{
  "num_hidden_layers": 16,
  "hidden_size": 512,
  "num_attention_heads": 4,
  "num_key_value_heads": 4,
  "head_dim": 128,
  "intermediate_size": 2048,
  "vocab_size": 8454,
  "hidden_act": "silu",
  "norm": "rmsnorm",
  "norm_place": "pre",
  "norm_eps": 1e-06,
  "positions": "rope",
  "rope_theta": 10000.0,
  "rope_fraction": 0.25,
  "qk_norm": false,
  "attn_scale": 0.0884,
  "bias": "none",
  "tie_word_embeddings": true,
  "parallel_block": false,
  "init": "trunc",
  "init_std_qkv": 0.03,
  "init_std_o": 0.03,
  "init_std_up": 0.03,
  "init_std_down": 0.0,
  "optimizer": "muon_variant",
  "learning_rate": 0.0131,
  "beta1": 0.95,
  "weight_decay": 0.013,
  "lr_head": 0.00579,
  "max_grad_norm": 2.0,
  "warmup_steps": 200,
  "schedule": "wsd",
  "decay_fraction": 1.0,
  "decay_shape": "cos",
  "final_lr_fraction": 0.0,
  "batch_tokens": 131072,
  "max_seq_len": 1024,
  "doc_mask": true,
  "train_tokens": 766200000,
  "max_steps": 5846,
  "dataset": "wikipedia_en"
}
MLP neurons of a small language model. Each row is named by its layer, matrix (up: input weights; down: output weights) and neuron, and shows model dimensions 405-468. Each number is 128 + 32 x the weight over its row's rms, rounded and kept within 0 to 255.
Before each neuron's rows is what it responds to, as a language model described it from the Wikipedia text at the highest values.

Responds to: Have auxiliaries and name pieces
L4.up111 [129  89 159 110 135 130 135 137 106 118  99 148 164 163  71 193 119  99 119 136 180 194 128 152 139 101 198 153 170 118 178 141  92 135  83 110 197  92  92 106 146 135 150 140 118 143 109 146  95 135 151 158 157 218 185 149 135 154  97 134 152 162 154 121]
L4.down111 [116 158 114 190 139 133 180 137 192 150 185 109 108 124 138  66  70 100  96 159 128  38 164 130 166 107 101 134 147 142 105 119  90  84 109  86  86 131 144 180 102  64 144 115  92 144  80 114  79 161 114 150 144  92 139 151 138 149  86  76  68 114 102 152]

Responds to: Auxiliary "have/has/had"
L5.up1543 [160  96 142 100  91  95 158 104 120  81 124 134 102 107 178 129 171 121 113 141 107 187 185  64  82 117 152 144 147 111 106 115 106 107  93 157 195 131 120 112 150 140 132 204 109 124 136  69 129 105 169 121  88 146 147  90 138 155 124 179 117  71 152 127]
L5.down1543 [169 179 164 163 111 113 134 162  92 137 134  62 119 141 125 121 114  94 169 114 112  96 124 149 102 153 141 155 118  91 111 118  92 104 131 100 107 148 220 143 146 111 151 198 111 110 123 156 105  94 157 116 122 197 201 149 154 101 100 176  89 102 153 132]

Responds to: Past-tense verb endings
L4.up636 [ 91 135 147  55  95 125 152 118 115 104  96 164 111 117 125 133 101 161  62  54  77 148 126 171  82 148 119 101 118 102 102 103  69 111 175 155 181 156 106 145  77 162 125 147 101 157 103 182 100  77 136 219 114 134 177  85 136 158 159 125 149 130 106  89]
L4.down636 [202 155 125 110  98 128  81 147 141 156 148 110 140 135 115  85  59  88  82 123 111  76 136 138 125 150 152  63 114  98 166  72 134  81 126 168 100 155 137 170  57 110  98  95 157 111 183 193 122 120 130  49 158  93 161 164 134  90 106 114 130  95 136 139]

Responds to: South Asian name pieces
L2.up1116 [184 152 120 157 145  83 154 132 139  93  84 149 111  91  88 164 103  81 152 102 124 141 165  96  84 116 133 131 113 166 183 101  94 130 138 108 156 117 113 121 118  88 156 120  99 170 114 132 140 179  87 100 137 122 115 169  89 153 180  70 141 148 115 137]
L2.down1116 [148 125  87 146 180 130 154 175 156  93 133 149 165 103 133 136 139  78 170  93 114 174 124 100  72 111 173 151 106 151 163  83 130 132 178 109 185  95 132 174 126  86 170 179  90 192 122 145  95 159 138 118  77 173 133 172 155 133 158 101 151 144 140 165]

Responds to: Main verb of clause
L2.up51 [104 112  77 189 117 113 196 180 124 205 102 131  93 111 147 132 145 129 185 101 154 148  87 140  84 131 181 109  55 121 155 101 168 112  90 128 111 106 120 156 100  84 122  93 122 144 161 218 122  54 113  78 135  86 181  90  84 115 138 153  78 107 123  92]
L2.down51 [100 131 119 197  98  85 121 172 151 142 160 156  81 103 137 109 107 115  84 145 184  88 158 131 105 108 156  90 131 121 152 135  91  89 139 114 142 129 177 161 100  83  57 103 142 146 117 114 127 143 176 129 129 131 131  65 104  27 173 143 152 131 114 160]

Responds to: Transitive action verbs
L5.up448 [137 152 140  74 113  66 126 157 105 131 121 175  64 125 108 165  88 120  90 111  74  85 192 170 152 147 131  79  82  91 130 127 131  97 164  90 150 160 163 110 164 134 154 120 109 124 129 128 100 136 164 144 143 112 120  65 100 106 117 119 119 112 148  91]
L5.down448 [ 91 207 144 197 103 114 130 128 134 112 102 145 100 131 127 114 120  71 119  80 178  86  94 121 136 144 127 131 107 148 121 128  89  83 115 150 117 144 151 129 160  82  71 127  87 127 128 166 139 104 191 130 147 174 143 136 122  88 120 133 126  95 122  81]

Responds to: Auxiliary and verb-chain tokens
L2.up1777 [184 154 128  99 127  19 152 138 122 145  99 137 101 141 117 122 110 131 174  90 115 131 158 143  97  54 203 172 117  99 103 117 110 110 102 112 168 117 152 119 165  77 139 168 144 129 136 112  99 125 149 139 109 160 141  73 160 148  58 104 157 160  85 164]
L2.down1777 [114 174 102 128 139  90 152 208 107 117 153 148 124 113 201 120 125 124 118 118 110  80  68  97 108 135 154 147 147 132 123  54 132  97 109 117 129 132 180 167 151  99 103 133 166 135 128 135 113 192 148 153 128 140 145 134  90 113  93 135 112 139 113 133]

Responds to: Mid-word name fragments
L4.up870 [113 120 141 146 134 126 140 134  99  78 138 123 136 206 173 119 126 144 154 115 112 181 128 148 111 149 159 166  96 142  99 178 197 139 103 154 110  59 125 148 104 103 145 194 150 110  63 172 151 128 221 144 106 152  78 161  78 175 121 151 115 116  99 137]
L4.down870 [133  94 129 114 108 122 110 104 108 144 140 112 155 144 209 104 127 153 177 125 148 133 146  58 126 188  24 155 114 112 148 163  95 128  92  90 158 104 134 107  98 167 113 140 112 142 162 137 188 147  80  79 170 122 121 125 117 130 149 134  87  69 134 136]

Responds to: Mid-word proper-noun pieces
L5.up1400 [153 149 119 146 151  96 121 104  97 122 144 132 150 158  68 190 135 104 116 140 124 128 174 124  82 137 111 130 151  77 172 153 158 136 164 161 114  82 134 102 134 103  95  82 139 137 152 120 160 141 119  73 159 146 100 120 141 160 129 140 134 140 181 117]
L5.down1400 [206 150 103 113 113 151 168 184 149 107 136 143 130 105 163  83 103 124  93 153 134 142 122 178  94 127 105 109 114 163 127 122 146 145  87 113  77 118 145 134 117  81 135 132 104 103 141 145 103 121 193 177 117 146 183 184  93 125 173 149 128 169  80  75]